{"n_head": 10, "vocab_size": 24216, "rope_base": 10000.0, "rope_fraction": 0.25, "tie_embeddings": false, "init_std_qkv": 0.0198, "init_std_down": 0.0, "final_lr_fraction": 0.0, "steps": 4800}
MLP neurons of a small language model. Each row is named by its layer, matrix (up: input weights) and neuron, and shows model dimensions 293-356. Each number is 128 + 32 x the weight over its row's rms, rounded and kept within 0 to 255.
A block is one neuron, or neurons of one layer that tend to fire together. After each block is what it responds to, as a language model described it from the Wikipedia text at the highest values.

L5.up631 [ 73 116 117 104 143 172 111 141 126  71 141  65 112 157 125 190 137 136 104 221 140  85 160 143 130 131  65 108 130 157  67 147  96 135  94 228 121 113  84 137 141 144 127 111 126 150 121 143 107 150  32 115 121 185 166 139 115 166 131 119 152  83 117 141]
L5.up952 [ 86 130 113 133 158 123  94 143 116 119 174  97  46 127 117 148  62 165 150 137 122  84 169  97 115 136 141 126 116 135 171 215  83 144 158 188  84 104 113 146 152 165 112  69 158 117 108 184 137 111 150 152  96  92 192 131 154 133 104 148 128 112  98 125]
L5.up1042 [149 138 140 166 134 145 146 143 161 140 107 106 118 126 110 127 137 125 110 119 155 127  88 119  99 136  66  63 147 167  96 108 153 147  83 190 149  88 121 106 139 167 170 105 107  70 133 173 130 102 136 165  89 149 217 125  99 148  76 170 139 130  92 173]
L5.up2422 [131 101 161 114  75  79 127  97 147 151 183 140  83 110 120 108 125 133 152 133 125  83 176 178 171 159 122 125  70 143 144 128 143  92 121 122 198 107  68  95 159 140 121 153 122 198 127 169 115 116 110 125 169 134 141 200 158 162 112 153 143 150 141 135]
Responds to: Content-word onset after prepositions. The first piece of a content word, often a verb or gerund, right after to, of, by or with, such as def(orestation), up(loading), reconc(iling).

L2.up2150 [123 135 143 163 137 105 120  81 111  91 135 141 108  99 108 188 116  99 160 166 142 173  80 158 154 102 119 198 160 129 158 171 146 107  93 179 139  56 109 107 116 135 161  89 127 130 125 123 114 162 130 147 122 102 183 150 140 133  75 120 146 104 127  87]
Responds to: Verb stems awaiting suffixes. Word-initial verb stems that a suffix will complete, especially execut-, prosecut-, persecut-, act-, invest- and rebell-, followed by -or, -ion, -ing, -ed or -able.

L3.up294 [100 219  56  94 112 118 103 105  94 140 145  90  79 170 106 136 142 117 102 146 150 123 159  97 170 127 125  83 146 126 113 132 155 129  99 115 125  72  94 157 115 113 108 127  97 177 180 201 136 154 125 143 102  90 179  95 136 156  89 126 133 113 175 131]
L3.up355 [ 47 141 117 133 128 226 125 149 100 176 154 101 149 132  90 165 100 128 171 136 126 166 108  87 133 169 174 123 109 133 153  88 127 132 164 166 139 146 125 104 133 179 144 125 109 117 163 117 159 164 133  84 156 166 127 122 157 125 119 149 176 184 123 164]
L3.up363 [144 145 145 116  73 175  76 105 155 114 176 155 119 112 111 186 138 116 147 125 116 118 112  97 111 173 103 117 122  91 106  87 178 136 107 153 128  53  42  63 170 152 156 141  48 103 161 127 132 156 185 141 121 108 148 151 108 208  87 164 151 100 124 140]
L3.up780 [141 165 157 160  41 175  74 103  99 136 203 185 111 112  75 162 142 100 153 155 147 129 111 147 136 133 123 171 172 117 164  91 133  97 124 200 100 106  61  99 132 149 131 121 154 111 133 126 139 171 141 180  99 157 165  74 116 116 127 145 123 134 125 184]
L3.up1000 [ 74 142 110  80 121 109 131 175  99  89 126 111 118 115 157 160 102 138 111 148 100 135 128  88 150 173 190 110 157 118  58 121 111 122 131 126 137 138  86 171 110 140 157 108 177  87 194 165 161 141 127 115 144 137 163  84 167 166 105 129 126 111 155 116]
L3.up1416 [133 105 152 123 130 153 120 146  92 120 163  70 130 130 139 121 127  92 156 126 143 169  97 134 162 128 150 146 119 146 109  90 138 122  74 147 181 152 111 180 159 162 145  85 131 137 123 128  96 147 157 147 127 145 182  90 171 136 172 176 154 152 173 107]
L3.up1440 [109 118 164  51 103 156 133 158 128 104  91 131 105 153 149 169 157 117 131 114 113 135 154 147 137  79 154 106 174 148 179 136 128 128 132  89 119  48 117  89 110 123 111  81  83 129 131 109 133 129 149 150 156  98 104 103  99 171 105 101 155 167 132 120]
L3.up1449 [127 135 113 155 119 109 123 141 108 158 209  83 108 228  84 151 134 124  68 165 134  91 110  54  74 173 152 113  89 108  45 145 117 135  54 133 124  74 136 164 129 192 114  88 143 137 143 131  55 154 138 118 124 148 168  87 154 152 116 174 159 134 137 142]
L3.up1608 [122 103 128 181  73  81 176 143  77 145 117 137  71 164 121  70 141 171  94 185 105  95  94 181  92 127 164 135 105 164  98  86 124 152 117 125 138  96  90  60 140 168 135 142 124 109 150 137 139  99 124 133  87  63 165  33 129 126 207 173 134  92 153 138]
L3.up1633 [ 73 164 157 115  92 126 122 163 165 100 121 129  99 164 100 151 137 112 119 165 175 150 105 130 147 153  99 137 113 138  94  72 113  82 130 163 168 148 133 105 121 179 147 135 102 158 105 107 157 148  71 144 113 146 182 141 100 143 133 147 116 114 135 134]
L3.up1725 [123 136 134 134 152 129  96  67 111 141 148 110 113 106 116 141 141  78  87 143  98 140 155 122 156 135 124 147 133 130 158 128 124 155 132 157 145  61 123 109 120 222 152  93 167 125 138 139  25 155 157 148  94 198 158 151 141 196 129 105 154 134 109 150]
L3.up1740 [101 144 130 172 150 139  82 149  90 118 138 163 105 135 116 148  72  94 136  96 104 102 120 123 191 137 141 112 140 111 156 120 171 137  91 170 172 148 125 140 155 189  95 167 121 116 202 130 125 156  98 141 120  87 139  89  99  95 203  93 140 115 176 154]
L3.up2337 [193 162 159 150  93 117 100 171 159  79 127  44  95 168 158 181 105 142 136 161 178  92 162  84 140 167  75 132 158 129 116 145 137 149 113 155 113 104 108 105 133 158 158 129 142 160 137 133  74 109 130 161 138 131 157 142 175 106  81 167 170 117 175 108]
L3.up2361 [138 162 138 110 123 152 144 137 101 136 157  96 132 135  45 117 177 128 164  79 133 112 107 112 128 167 178  99 105 139  85 152 114  91  46 179 210 114  87  63 179 124 136 124  84 118 169 164 103 137 148 132 144 141 165  98 109 122 173 190 225 216 159 151]
L3.up2474 [ 43 132 130 174 108 137 125 149  87 142  69 117 120 146  96 176 113 125 130 148  79 189  89 165  89 119 115 122 118 106 116  85 136 123 113 108 154  74 123  90 137 113 177 153 103 155 182 136  93 174 139 152 129 101 121  91 180 168 144  83 173 136 127 128]
L3.up2493 [ 74  99 155  91  98 159 130 133  97 146 163  93 145 167 171 157 188 136 134 105 195 126  87 147 169 153  35 134 180 210 126 120  88 149 110 164 141  78 101 120 171 175 100 130 132 116 176 170 119 170  85 118 129 143 160 156 135 117 150 173 111 103 168 111]
Responds to: Word-stem fragments awaiting suffixes. Opening pieces of longer content words, usually after the, to or and, such as execut(es), select(ivity), prohib(it), conserv(atives), with some whole nouns or verbs like progress, object, download.

L5.up703 [126 178 161 174 143 144 131 153 100 110 120 128 120 132  94  83 140 155 125 121 152  71 146  81  86 121 147 148 127  96 158 137  93 136  99 112 102 144 123 119 128 144 102 180 187 154 108 122 141 140 133 133 134 117 149 126 146 109 178 160 109 123 135 102]
L5.up1270 [151 194 184 140 131 111 112 119 153 111 122 102 131 130 131 146  96 180  70 106 176  98  98 133  94  52 124 155  62 137 113 145 187 137 126 134 115  86 112 131  88 149 101 182 121 187 163 157 107  97 131 126 210 145 167  79 121  99 133 189 153 103 146 102]
L5.up1897 [119 159  78 119  93 113 142 140 114 107 147  84  90 140 120 142  87 150  93 149 143 116 110  79 162  99 131 163 105 148 152 114 101 128 101 143 145 124 141  58 144 123 130 166 159 179 138 109 156 112  88 111 155 117 187 151 103 183 104 125 169 148 130 134]
L5.up2370 [148 177 150 104  80 139  82 156 142  70 137  97  93 128 104 131 124 129 121 144 150  99 125 147  96 125 152 106 127 140 184 123 166 120 129 123 122 132 132 136 143 126 187 139 134 202 130 145  96 144 151 119 138 149 170 187  92 109 168 112 144 153 119 112]
Responds to: Word-initial fragments, acronym starts. First piece of a word split into tokens, often the opening letters of an acronym (RA in RAuxAF, AS in ASEAN, CC in CCP) or a lone "m" (manned, masks, mafia).

L2.up268 [187  95 130 138 134  75 163 119 133 121 167  94  83 147 141 166 106 138  99 146 134 117 172 115  81  63 160  95 115 107 126 135 160 118 127 176 125 154 109 158 163  78 121 171 154  92 173 193  98 132 156 106 143 156 131 130 156 133 149 125 123  93 156 116]
Responds to: Acronym and code fragments. Capital-letter pieces of acronyms and names such as WLRA, SRAM, ASEAN, CNN, UFC and RNZAF, plus digits inside tables, scores and ID numbers.